Weights of a small transformer language model: tied embeddings.
MLP neurons of a small language model. Each row is named by its layer, matrix (up: input weights) and neuron, and shows model dimensions 394-457. Each number is 128 + 32 x the weight over its row's rms, rounded and kept within 0 to 255.
A block is one neuron, or neurons of one layer that tend to fire together. Before each block is what it responds to, as a language model described it from the Wikipedia text at the highest values.

Description: Pipe separators between numeric cells in Wikipedia tables, mostly league standings just before the goals-against column (e.g. "38 | 43"); also weak mid-name pieces in tables.
L10.up869 [141 116  92 167 114 177 102 149 134 147  79 107 154  97  99 114 116 151 169 143 144 109 176 125  59  95  86 126 153 152 117  77  77 110 147 136 178 103 128 150 164 126 135 172 139 112 152 168 135  78  62 120 132 121 109 125 140 122 113 118 177 179 113 159]
L10.up1119 [130 136 111  99  70 193 139 184 154 142  87 132 141 173  81 113 109 123 131  94  96 113 114  96  85 138  99 107 130 107 120 154  82 140  71  46 117 193 138 154 142  90 155 140 135 107  81 141 158 130 134  94 139 108 101 104 132 152 117 168 139 147 138 105]
L10.up1973 [146 153 150 121 136 134 123 162 224 141 123  52 145 108 148  97 106 156 141 110 139 103  92 120  92 136 146  78 195 143 133 139  96 127  68 110 119 158 117 146 146 139 120 228 167 103 143 173 168 120 164  90 140 143 194 115 137 120 116 148  86 186 115 151]
L10.up2632 [ 93 122 128 119 194  63 168 214 160 152  87  96 121 179 132 151 115 130 115  96 181 115 224 149 148  78 118 155 126 173 150  67  86 159 113 132 119 112 202 123 129  80  66 153 136 137 134 116 105 149 199 111 164 129  86 168 139 121 138  54 139 127 121 204]

Description: Pipe separators right after a number in sports statistics tables (goals, points), plus joiners like and, slash, and ( in unit conversions.
L5.up132 [107 129 112  42 168 152 110 132  96 174 134 121 170 123 131 203  93 183 133 130 152 162 147 143 143 106 176 133 112 146 173 196 115 142 166 150 110 117 129 122  83 182  86 191 154 196 100 136 130 124 122 141 171 114 108 148 131  81 123 150 142 162  88 200]
L5.up214 [112 122 153 115 135 142 118 181 101 115 109 123  70 178 159 157 139 168 136 138 146 112  78 138 161 116  67 162 136 146 143 162 102 168 101 128 124 157 164  92  83 162 170 110 108 135 125 117 115 107  93 121 155 166 142 113 108 171 104 115 117 135 130  90]
L5.up574 [149 151 135  90 128 148 139 154  65 185  95 109 154 128 143 160 117 116 167 209 174 167 179 154 119 149 148 161 156 148  99 116 118 115 126 133 144 129 103 158 117 136 154 147  88 109 106  97 108 134 165 125 167 141 118 107 199  87 121  69 134 159 136 129]
L5.up1057 [ 98 156  74  83  84 135 110 165 115 131  97 158  98  60 175 105 195 121 139 131 125 125 146 115 122 130 116 150 158 145 113 122 135 124 183 131 146 159 113 108 120 169 169 130 107 131 116 116 119 165 116 143 116 153 171  82 182 140 138 116  50 125 183 148]
L5.up1271 [130 134  87 134 130 174  94 120 102 151 122 143  81 123 156 143 133 110  93 118 149 171 144  97 157 141 123 100 120 105  86 106 125 140  55 186 104 121 165 110 106 126 114 115 106  77 146 136 196 121  98 135  89 158 195 111 126  51 179 125 138 141 102 166]
L5.up1396 [150 165 162 153 101 120  98 175  94  96 130 117 117 155 147  83 110 105 122 136  65 150 179  91 163 181 150 143 121 142 147 167 103 156 175  96 151 132 114  96 131 154  93 125 106 104 134 110 126 118 165 134 154 138  87 153 149 120 133 171  79 135 102 162]
L5.up1489 [126 142 129 172  47 166 101 124 139 133 165 139 130 153 135 100 123  89  92 163 134 153  63 153 171 185 144 110 118 131 121 123 130 116 139 176 149 170 141 159 125 173 134 126 174 126 154 118  47 177 138 121  58  86 164 107 169 148 113 141  68 159  80 155]
L5.up1826 [132 128 157  63 135  95 118 144 100 151 119  97  42 138 134 127 214 171 162 128  76 144 125 146  98  51 131  58  92 144 117 138 135 102 172 166 132 165 183 146 111 107 183 139 112 117 133 131 133 138 153 120 143 188 138 102 149 174 144 101 148 124 102 151]
L5.up2005 [176 178 148 188  99 167 148 201 171 113 135  96 175 133 106 114 157 125  94 124  76 129  96  87 156 154 141 103 108 152 132  70  82 136 181  98 106 156  66  98 133 183  51  73 140 199  97 132 133 164 162 152 211 116  95  94 138 108 193 162 140 109 111  98]
L5.up2128 [169 173 193 124  92 188 126 108 123 147  91 143 112 154 109  52  91 125 140 147 121 176 183 127 121 114 107 164  85 187 114 152 139 199 132  74 160 136 115 116 130 102 104  98  93 117  89 187 117 184 153 116 131 122 152 127 166  99 130 121 149 149 149 110]
L5.up2243 [167 155 178 114 165 176  99 107 106 138 136 130 104  80 113  75 136  83 209 138 173 159 118  76 149 111 123 145 141 133 142 109 139 107  98  89 132 161 111 157  94  95  54  74 100 175 141 191  89 127 180 142 102 112 161 114 147 124 170  79 105 118  51 104]
L5.up2367 [137 131 114 162 120 104 131 134 142 127 135 128  98  82  99 107 189 153 127 100 109 134 127  89  79 109 104 133 124 128 152 128  98 149 152 152 170 174  95 109  99 151  88 121 102 136 128 148 104 162 137 104 118 112 150 145 174  85 114  45  94 167  87 162]
L5.up2396 [137 134 131 145 144 100 165 167  93 100 152 194 138 143 175 135 154 149  92 153  95 155 148 129 104 107 133 138 149  85 159 197 146 142  83 159 146  73 151 101 110 142 177  98 127 141 130 125 174 123 132 131 122 121  96 171 150 143 149 119 119 109 138 151]
L5.up2448 [153 158 175 162 148 111 136 123 100 187 102 118  81  99  72 148  95  76 121 108  99 101 127 188 135 121  91 193  89 155 180 148 182 188 123  97  75  73 131  58 113 127 168 122 178 118  75 108 150  99  90 114 196 156 127 158 172 101 135 101 103 149  86 169]
L5.up2586 [ 87  77 151  98 116 136  93 111  98 119 130 105 158 100 119 138 109 176 147 145 149 141 107 169 128 111 133 132 177 141 158 209 100 133  97 126  93 154 198  46  83 103 126 101 116 128  82 172  80 138 107 122 136 166 180 148  97 122 104 147 106  97 115 159]
L5.up2686 [183 196 139 181 140  95 178 130 155  72 210 148 190 126 121 116 154 115 122 111 159 161 141  75 133 138 131 124 123  82 119 109 136 140 122 132 178 186 131 119 102 161 114  70 124 171  78  87 164 142 121  57 130 131 181 134 145 148 115 147 177 113  64 157]

Description: Articles and early words inside film, song or album titles in lists and tables, such as The in "The Curse", A in "A Gambler's Story", the in "The Best Job in the World".
L10.up1203 [ 95 121 142 153  85 106 106 121  97 152 141 144 215 114 130 148 156 196 146 148 182 150 201 149 102 147  88 147  88 143 176  96 121  60 104 172 123 229 157 141 152 156 157 142  89 134 146 122 186 155  63 158 112 112 104 157  94 157 115 131 176 112 136 129]
L10.up1529 [162 114 144 116  98 145 105  81 119 169 113 109 142 163  96 116 101 137 173 139  75 150 101 148 177 170  57 173 103 129 157 168 152 138 172 198 125 107 142 162 111 149  86  97 157 160 139 137 119 129 159 142  68  83 165 128 142  86 114 113  56 111 104 122]
L10.up2237 [ 99 160 140 143  65 188 153 141 117 134 175 140 134 121 141 156  76 139 123 118 142 176  97 131 130 153  88 180  69 128 163 148 144 145 158 141 146 134 147 147 152 136  74 133 160  73 143  98 121 161 193 116 112  97 108 140 102  80 100 124  75 117  71  88]
L10.up2634 [151 151 156 107  80 133 147 126 125 117  77 193 114 122 163 136 139 107 107 148  63 132 170  98 102  93 152 101 111  98 121  90 104 120 131  69 195 136 132 128 137 181  97  79 118 150 200 139 166 181 165 225 158 131 115 111  75  90  92  81 108 129 158 109]

Description: Separators and words that come right before a number, mostly table pipes in sports and stats tables, also colons, to, about, of.
L10.up23 [113 135 164 114 121 147 184 138 133 118  83 130  89 154 167 138  66  52 159 157 145 129 119 161 113 120  88 135  80 112 150 145  89 170 100  59 141 129 148  72 164 126 144 160 165  30 120 145 101  97 136 155 155  85 124 110 130 118 154  28  83 128 169 158]
L10.up1465 [123 101 197  73 137 124 111 119 124  85 109  77 159 116 155  96 114 103 147 106 164 159 174 156 171 148 106 118  50  85 110 121  82 203 106 141 142 150 168 120 150  85 146 168 148 120 143  85  79  76 113 153 106 157 146 178 107 158 160  81 181 136  90 151]
L10.up1636 [141 157 190  95 146 142 121 130  76  99 158  75 127  79 150 125 124 124 148 116 121 150 121 146 125 138 106  99 123 166 154 150  94 163  87 174 163  78  79 164 143 133 222 171 167 158 150 127  73 126 158 160 141  97 155 159 139 129 121  83 141  86 158 101]
L10.up2482 [173 129 133  78 152 137  79 109  97 112 131  93 129 126 152 137 180 136 132 147  96 106 111 120 161 130 161 108  97 137  87 122 150 161 172  87  83 179 111  88 164 117 182 104 157 117 127  68 146 127 147 115 143 133 120  83 136 127 130  95 148 147 134  92]

Description: Tokens naming or leading to a location, mostly city or state names after in or a comma (New York City, Memphis, Maryland), plus motion words like to, into, entered.
L4.up1187 [108 149 202 191 124  72  99 192 175  92 103 138  93 176 133 107 124 108  82  94 115  99 170 150  93 187 155 107  68 132 131 138 134 134  90 107  54  88  98 114 164 133 160 191 183 167 114 156 127 152 132 114 155 151 131 119  91 166 137 122 135 131  99  91]

Description: Tokens inside or opening titles of songs, albums and films, especially apostrophes in contractions like I'm, Don't, It's, plus opening quotes.
L4.up1576 [150 113 134 154  95  77  68 134 103  95  67 118 151  97 180 113 154 137 138  80 133 114 163 133 127 156 164 139 150 100 150  53 102  65 113 144 175 150 112 120 154 145  64  83 108 184  94 163 110 176 125 139 129 177  99 169  99 132 158 100 129 112 130 118]

Description: Early tokens inside song, film, album and show titles in lists and filmographies, especially the apostrophe of contractions like I'll, You're, Don't.
L5.up148 [106 133 145 135  63 141  98 112 148 112 170 121  89  74 195 125 151 166 121 106 146 143 146 123 117 158 148 132  52 116 108 123 167  72 139 154 153 201  95 127 103 140 117 128 123 129 149 166  97 160  88 105  89 167 100 178 123 168 166 101 135 174 111 129]
L5.up200 [131 106 126  81  97 127 141  85 142 235 101 103  97 106 119 176 129 108  74 169  86 149 137 128 190 205 105 112 152 107 100 133 126 144 144 142 115 134 101  69 136  92  70 138  98 179  98 107 150 157 199 107 122 153 166 146 170 125 130  87 189 134 121 176]
L5.up213 [130 124 129 187 122 100 127 114 143  89 149 163  65  78 120 136 125 125 110  85 161 139 130  93 101 131 115 163  54 161 114  71  86 166 177 111  82 144 134 126 102 148 128 102  91 144 134 124 136 125 151 115  98  89  82 193 105 125  91  54 115 137  90 120]
L5.up1297 [105 144 139 119 135  96 129 108 172  68 141 162 171 114 123 130 147 105 168 101 102  63 227 117 133 106 145 142 111 130 169 161 140 104 140 103 145 131 138  62  95 209 165 130 120 140 110 137 150 181 176 102  88 187 116 109 149 159 111  83 112 131 102 111]
L5.up1621 [146 119  94 126 112 160 126 174 120 135 109 102 177 163 114 196  98 132 141 155 127 130 124 160 110  85 118  99  75 119  94 129 134 137 135 157 157 134 169 110  90 127 113 126 166 157 165 124 154 131 144 110 109 177 117 154 143 104 119 184 140 140 113 131]
L5.up1670 [ 81 141 167 126 150 122 125  96 104 128 108 126 185 182 190 101 103 130 199 181 145  80 116 185 102 157 138 123  93 153 109 152  99  86  45 151 123 127 140 135 122 112 141  91 103 110  87 137 117 173 128 156 134 166 150 146 130 139  94 131 128 125  93 138]
L5.up1774 [ 77  95 126 156 169 100 119  88 100 127 144 164 124  95 182 160 139 172 100  97  95 101 186 150 118 165 156 135 102 108 139 133 131 122  81 157  63 119 112 150 173 130  80 143 151 139  97 130  90 114 102 133 135 185 176 126 122  92 131  75  84 104  91 109]
L5.up2101 [180 129 155 107 129 136 118 172 116 139 130 166 105 121 129 142 155 145 106 141 127 102 111 144 154 104  75 129  73 163 125 117 151 121 200 157 116 178 149 108  78 190 169  96  92 153 172 126 110 140  90 157 100 107  97 133  81 202 143 109  72 160 129 169]
L5.up2123 [119 125 144 143 131 113  94  87 116  87 152 117 162 148 119 108 127 110  76  70 154 142 213 104  85 165 105 141 115 142 122 117 199 130 173 204 102 175 154  63 133  65 207  85  80 135 126 156 153 149  93 145 111 155 165 133  80 147 175  93 117 141  67 107]
L5.up2212 [127  93 155  87 139 125 137 169 149  70 174 100 115 136 171 114 194 177  92  79 146 118 138 128 161 108 115  88 134 161  74 120 112  92 131 125  85  98 116 119 105 138 106 152  97 112  29  99  97 181 122 153 161  92 127 107 122 181  95 112 179 199 113 157]
L5.up2440 [ 97 122 163 131 160 128  88 183 114 193  92 102 126 123  82 150 149 137  93  82 158 148 183 121 140  81 105 170  82 140  94 130 138 179 129  96 110 117 151 138 168 134 173 118  71 111 125 111 157 181 116 178 140 125 137  67 133 117 149 151  88 166  93 113]
L5.up2627 [126  97 142 102 161  90 117  94 129 132  74 129  92 131 130 161 128 191 142 122 178  78 137  89  98  94 153 155 134 138 124 110 152 130 116 132 114 135  96 111 194 185  94  74  80 154  93 197 164 120 151 101 110 131  55 120 134 113 163  91 106 151 146 148]
L5.up2635 [167 120 198 128  96  97  77  81  91 147 139 126 105 124 107 142 123 110  79 129 124 219 149 126 132 138 104 115 128 101 118 117 113  86 148 145 139 167 119 107 128  95 120 171 100  91 137  98 170 169 102  83 159 117 184 150 159 159 159 114 112  79  97 144]
L5.up2646 [117 102 160 176  90 138 132 157 113 122 121 137 123 100 153 103 135 107 150 148 141 154 115  86 120 167 105 115  75 148 100 142 155 121 173 101  93 131 148 120 156 170 158 123  64 147  61  74 141 195 102 127 164 101  92 177  15  94 143 122  92 167 161 135]
L5.up2654 [158  45  87 104 166 159 144 102  98  91 150  73 115 184  98 153 118 129 154 144  85  98 146 121 164 105 102 195 165 143 124  97 148 113 214 140 113 133 186 144 180  48  92  59 119 127 117  98 136 125  74 107 148 110 121 155 147 108 107 117 123 101 135 130]
L5.up2655 [165  75  98 132 183  88 109 145 105 105 163 135 107 171 116 138 135  88 134  94  89 181 184  88 126 104 175  90 167 138 134  97 100 110 183 113  83  51 138 179  35 159 157  68 168 152 119 145 213 141 144 168 123 128 116  90 148 136 142 101 146  87  74 124]

Description: Pipe separators in Wikipedia tables, mostly right after a number in sports stats rows (e.g. 42 | 9 |, 38 | 9 |), plus odd mid-word pieces in foreign names (Svrčina, Pașca).
L4.up1965 [ 85 119 134 116 206 138 117 119 113 130 103 112 144 113 175 162 122  97 140 152 142 141  61 146 160 148 176  84  84 119 140 150 166 124  74 149 167 114 117 113  95 136  83 116  82 137 147 135 138  93 140 121 164 138 175 141 139 149 109  83 155 159 102 105]

Description: Cell separators and numbers deep inside rows of statistics tables, such as league standings, career stats and vote counts, like "| 29 |" or "46.69".
L5.up180 [129  78 136 151 164 183 190 137 176 130 154 126 166  59 152  95 139 114 114 104 106 164 155 153  73 101 100 121 162 147 106 138 164 107 119 177 111 146 136 181  72  78 123 139 125 107  82 101  80 156  26  73 159  93 132 169 124 109 129 153 124 127 174 145]
L5.up217 [129 122 118 152 109 175 144 153 126  95 144 147 169  85 151 133  91 148 128  97  87 128 200 121  82  90 164 142 125 124 131 134 134  75  88  84 148  78 146 113 127 123 101 166 150  78 109 134 158 135 116 102 145 109 176 110 120 143 138 127 178 139 123 155]
L5.up305 [ 95 132  99  64 137 113 140 203 142 150 155 178  74 135 122 166 144 154 189 122 168 130 128 132 131  92 140 112 122 142 124  96 140 131  87 228 130 159 137 169 127 160 179 180 162 101 120 119 137 110 145 115 155  84 165 144 150 123 111  74 152 114 157 140]
L5.up354 [ 85 111 136 159 128 151 140 195 135 125 170 116  95 157  92  86 122  62 118 142 136 163 102 133  92 186  99 182  83 143  78 128 207 142 170 158 142 117 121 130  62 147 113 147 112  82 120 166 129 100  99 141 115  95 142 159 133 109 142 183  88 148 142 107]
L5.up560 [144 136 183 150 110 153 183 202 119  81 103 165  91 122 136 155 116 107 165 125 199 138 168 124 123 178 113 147  90 155 130 178 162 122 141 123 109 103  69 133 164 186 184  84 110 110 123 151 101 115 134 158 114 153 106 100  79 160 119 134 192  84  88 116]
L5.up778 [142 143 107 116 134 135  93 140 103 131 143 135  75 146 115  77 134 101 134 152 133 128  82 147 131 146 166  96 116 154  64 144 121 133 130 134 132 174 135  95 161 124 123  73  83 130  89 110 102 136 111 120 107 112 116 159 124 118 112 132 147 120 162 109]
L5.up822 [ 55 105 142  93 130 182 112 152 156 132 130  87 129 115  64 142 130 149 144  91  95 184 145  91 151 104 122 161 125  89 143 110 176 113 131 112 143 146 110  79  99 168 127 145  99 138 131 106 129  93 140  89 171 159 116 175 162 134  86 111  73  68 163 188]
L5.up967 [154  92 121 115 120 143 123 115  46 134 111 105 155 152 108 135 126 156  93  53 173 152 101 162 154 157 151  90 132 111 166 168 137 147 137 106 120 152  72 177  60 116 110 106 161 124 129  89 137 169 160 103  57 139 165 136 134 122 139 141 201 128 110 107]
L5.up1203 [158  94 171 143 167 124 115 118 140 122 171 128 145 148 154 133 156 127 100  94 133 187 132 198 158 163  47  92 131  84 126 117 142 161 160 162 198 141 197 145 131 120 106 118 110 156 117 126 141 133 129 138 111 108 171 156 113 160 121 191 149 138 154 125]
L5.up1247 [111 171 162 109  70  88 173 223 138 156 149 102 176 135 122  87 121 142  89 135  69 107 116 152  64 156 134 139 145 153 147 116 206 114  90 136 160 129  83 138 115 104 183 147 101  91 107 145 171 123 129 205 136 132 150 121 116 130  84 143 125 133  95 158]
L5.up1376 [107 171 112 119 162 173 127 131  98 125  99 234 126 160 111 104 131 111 176 150 114 132 148  68 193  69 135  97 125 104 135 132 115 190 118 154 133 121 113 117 147 147 131  88 149  65 151 132 184 127 131  94 135 141 124 137 144 128 103 143 148 167 142 198]
L5.up2019 [109  98  97  77  97 110 114 153 145 150 125 178 134 148  97 119 115 144 134 146 128 133 198 120 187 122 149 164 165 169 165 110 158 127 112 138 172 113 117 128 154 148 128  79 132 172 164 136 134  86 129  80 131 255  57 120 178 156 161  85  93 140 136 119]
L5.up2273 [104 125 137 142 133 162 146 109 168  85 136 136 145 106 154  79  55 151 183 147 129 146 113 120 129 189  97 140 168 110 118 112 139 133 123 237 153 157  72 120 139 136  87 171 156 142 135 209 105 129  65 134 119 186 152 135 165 123 141 128 173 120 121 145]
L5.up2345 [ 96 147 127 155 166 170 120 112 137 128 101  91 104 120 121 132 111  70 129 154  88 151 120 168 186 145 152 182 163 136 148 150 154 169  92 102 130 129 101 139 123 109 132  76 109 118 118  56 115 178 134 124 173 120 119  95 114 109 134 174  59 148 117 186]
L5.up2349 [ 95 176 134 133 140 147  83 152 151 130 114  60  45 127 122 111 152 105 150 106  44 166 112 154 153 146 158 152  81  80  98 140 131 144 126 130 153 120  91 145 106 122  76  83 121 111 132 162  93 150 102 101 162  60 119  93 102 165 181  94 152 119 134  87]
L5.up2480 [120 172  87 162 141  95  92  90 138  96 135 124 153 155  94  92 148 151 132  60 132 141  64 132  89 156 115 160 115 123 163 127 141 162 114  74 118 105  87 142 120 130 132 111 138 109 144  70 124 201 137  87 140  87 108 161  90 168 170 168 157  83 124  99]

Description: Prepositions such as in, of, at just before a place name, or the first piece of that name, mostly after a venue: "Museum in Campo", "in San Diego", "Battle of".
L5.up108 [152 134 142 144 111 141 159 107 146 108  94 140 133  71 100 139 162 172 102 134 113 154 131 141  91 157 148 127 149 112 120 198 155  86 126  91 149 134 113  93 133 110 142 143  98 156 132  79  81 131 105 134 156 169  94 169 178  90  79 139 126 102 159 162]
L5.up949 [181 148  99  83 106 158 124 145 104 108 110 158  89 133 172 144 108 129 202 181 148 117 121 112  78 150 156  96 123 198 138 126  97 143 136  83 142 115 209 168 116 109  90 143 112 109 185 164 166 174 129 102 128 179  99 115 140 123 124 152 195 179 128 153]
L5.up1160 [145 126 107  94  67 151 193 104 175 140  88 136 120  86 162 124 166 111 119  80 131 126 141 125 116 167 148 169 150 122 107 145 155 105 101 106 147 161 119 176 202 161 114 139 135 117 130 104 129 172  91 125 105 109 128  96 137 121 132  59 133 151  64 114]
L5.up1181 [ 95  87 174 187 166 139 165 167 144 164 122 134 100 156 112 171 140 102 124 162 120 112 177  68  94 172 185 112 178 147 160 187 108 104  91  62  83 109  94  90 180 175 111 166 204 201 153 156  94 135  78 130  91  96 125 119 134 102 150 159 140 164 106 168]
L5.up1318 [158 158 145  99  96  84 138 130 101 148  69  87 130 156 112 110 226 162  95 176 110 108  66  73 137 154 202  99 146  88  83  97 157  76 111 162 174  99 127  80 153 109 148  73 115 175 150 149  86 138 145 157 144  95 174 171 121  73 173 171 153 115 124 119]
L5.up1371 [123 128 160 176 130 135 124 124 127 125 109 106 148 135 100 112  96 112 127 113 111 156  88 176 127 142 134 147  94 151 145 151 106 167  78 140  67  85  85 118 159 122 125 110 132  87 167 180  92 103  85 189 137  98 139 117 168 138 114 205 142  95 128 138]
L5.up1386 [172 111 148 184 136 134  86 117 187 128  70 125 100 155  81  86 117 149 113 143 101  93 182 180  94 137 154 157 136  94 136 122 136 134 130 121  64 129 148 108 163 163 110  93 162 177 171 123 164 190 124 110 152 153 174 223 154 118 106 173 152 107 113 157]
L5.up1408 [155 119 162 157 123 167 123 107 106 149 172 169 103 177 158 217 127 116 121 102  97 126 110  98  75 120  69 127 103 158 119 136  95 184 124 144 121 117 132 144 154 147 126 124 133 137 127 160  79  60 108 155 146 173 110 145 119 123 135 174 119 102 194 143]
L5.up1581 [114 135  85 156 181 147 150  86 185  79  72  66 139 199 140 153  99 110 140  71 162 130 117  81 159 167  68  80 168 127 132 121  69 140  86  97 147  92 160  90 115 113 160 125 155 116 182 163  86 108 142 120  97  86 126 106 122 155 168 140  85 206 115 128]
L5.up1749 [ 87  99 194 157 106  90 232 149 189  76 131 149 154 145 118 137 140 152 108 103  78 188 142 141 138 134 177 140 177 179 186 108 148 126 169 118 157  75 147 218 115 154 109 164 113 189 137 160  75  77 118 120 149 123 175 134  81 186 137 159 119  47 132 138]
L5.up1770 [187 101 157  96 112  93 132 113 118 123 139 150  95 111 140 212 128 110 148 165 127 161 112  94 107 114 157 112 152 160 142 139 107  68 143 131 193 111 103 114 105 140 137 164 129  91  72 104 144 156 123 134 132 103 163 111 110 120 144 138 115  83  70  98]
L5.up2117 [ 92  96 153 141 161 155 143 198 160  82 161  69 103 163 182 151 105 147  87 118 126 112 133  94  88 131 150  80 101 196 112 148  83 174 103 148 101  78 141 147 111 134 175 113 134 130 162 136 127  75  64 169 178 139  76 140 127 148 134 155 125 129 137 125]
L5.up2246 [104 130 124 137 161 150 108 118 128  81 104 114 105 113 104  61 154 178 180 146 146 180 112  91  85 188 131  89 117 125 121 152  79 124  72 108 137  58 115 134 141 211 149 151  73 172 109  69 112 181  58  86 187 190 128 140  84 118 122  76 163 164 125 148]
L5.up2298 [125 117 137 166 152 150 156 199 126 134 130 117 140 161 171 101 120 171  65 139 122 162 167  72 104 147 179  70 149 165 158 133  70 110 102 121  82 129 154 108 122 144 120 156 128 111 156 136  66 144 100 169 121  97 139 131 113 197 173 129  84 160 147 147]
L5.up2457 [124 135 112 155 153  98 167 110  90 109  83 174 117 127 132 113 128 143 105 155 123  91 107  67 123 123 128 164 167 131  80 151  73  69 130  37 130 122 133 166 125 121 194 133 102  81 104  53  82 124 108 108 140  87 127 112 163 133 149 177 120 164 111 149]
L5.up2489 [117 158 156  76 112 164 130 138 112 129  66  76 141 163  92 153 134 141  95 181 125 110 157  96 102 138 172  70 142 166 114  87 137 116  81 116  42 122 124 120 131 198 169 103 179 152 154 133 147 159 103 168 112 127 139  95 129 194 107 155  96 117 131 160]

Description: Pipe separators and numbers in mid-to-late columns of Wikipedia data tables, mostly sports standings, player stats and results (| 1 |, 1–0, +6).
L4.up2621 [ 82 128  90 123 141 226 163 134 121 136  63 105 157 156 119  78  94 127 109 119 131 140 122 150  98 151 109  29 147 159 110 135 157 115 130 147  96 138  29 160 130 126 147  96  81  59 126 154 147 137 139 103 112 141  94 112 137 180 141 139 172  78 120 109]

Description: Fires on the token just before an expected city or place name, such as in, of, a comma or table pipe after a venue, or list dashes.
L10.up1855 [157 137 136 172 123 166  99 170 176 136 148  98 129  85 111  70 168 172  97  83 161 158 110 103  75 153 189 101  70 163 178 149 108 128  82 111 149 117 111 128 190 166 121  85 125 153 135 136 124 144 125 139 145 114 130  73 140 139 166 160  52 148 160 161]
L10.up2146 [124 107 126 152 160 147 133  79 115 148 119  85 179 128  59 207 111 149 120 171  74 134 176 117 133 142 141 112 127 160 128 150 131  89  94 135 180 131  98 149 157 105 180  76 153  90 161 115  75 107 113 136  81 157 126 133 137 113 124 117  53 140 168 163]
L10.up2312 [149 131 120 179 139  74 152 111  91  73 105 107 129 148 174 106 117 134  76 133 115  87 137 165 144 106 147  67 127 109 192 172  88 143  86 117 125 179 116 111 194 123 172 163 215 122 162 115 116  65 118  66 118 131 108 107 115 171 171 147 104 164 119 160]
L10.up2376 [109 105 143 160 143 125 139 153 134  84  78  97 167 124 100 100 142  78 156 203 143 100 143 135 104 107  76 115 162 131 146 173  89 102 141 129  93 105 164 151 168 110 193 107 132  59 128 152  99 172 122 108 130 147 145 112  59  98  48 119 162 171  99 134]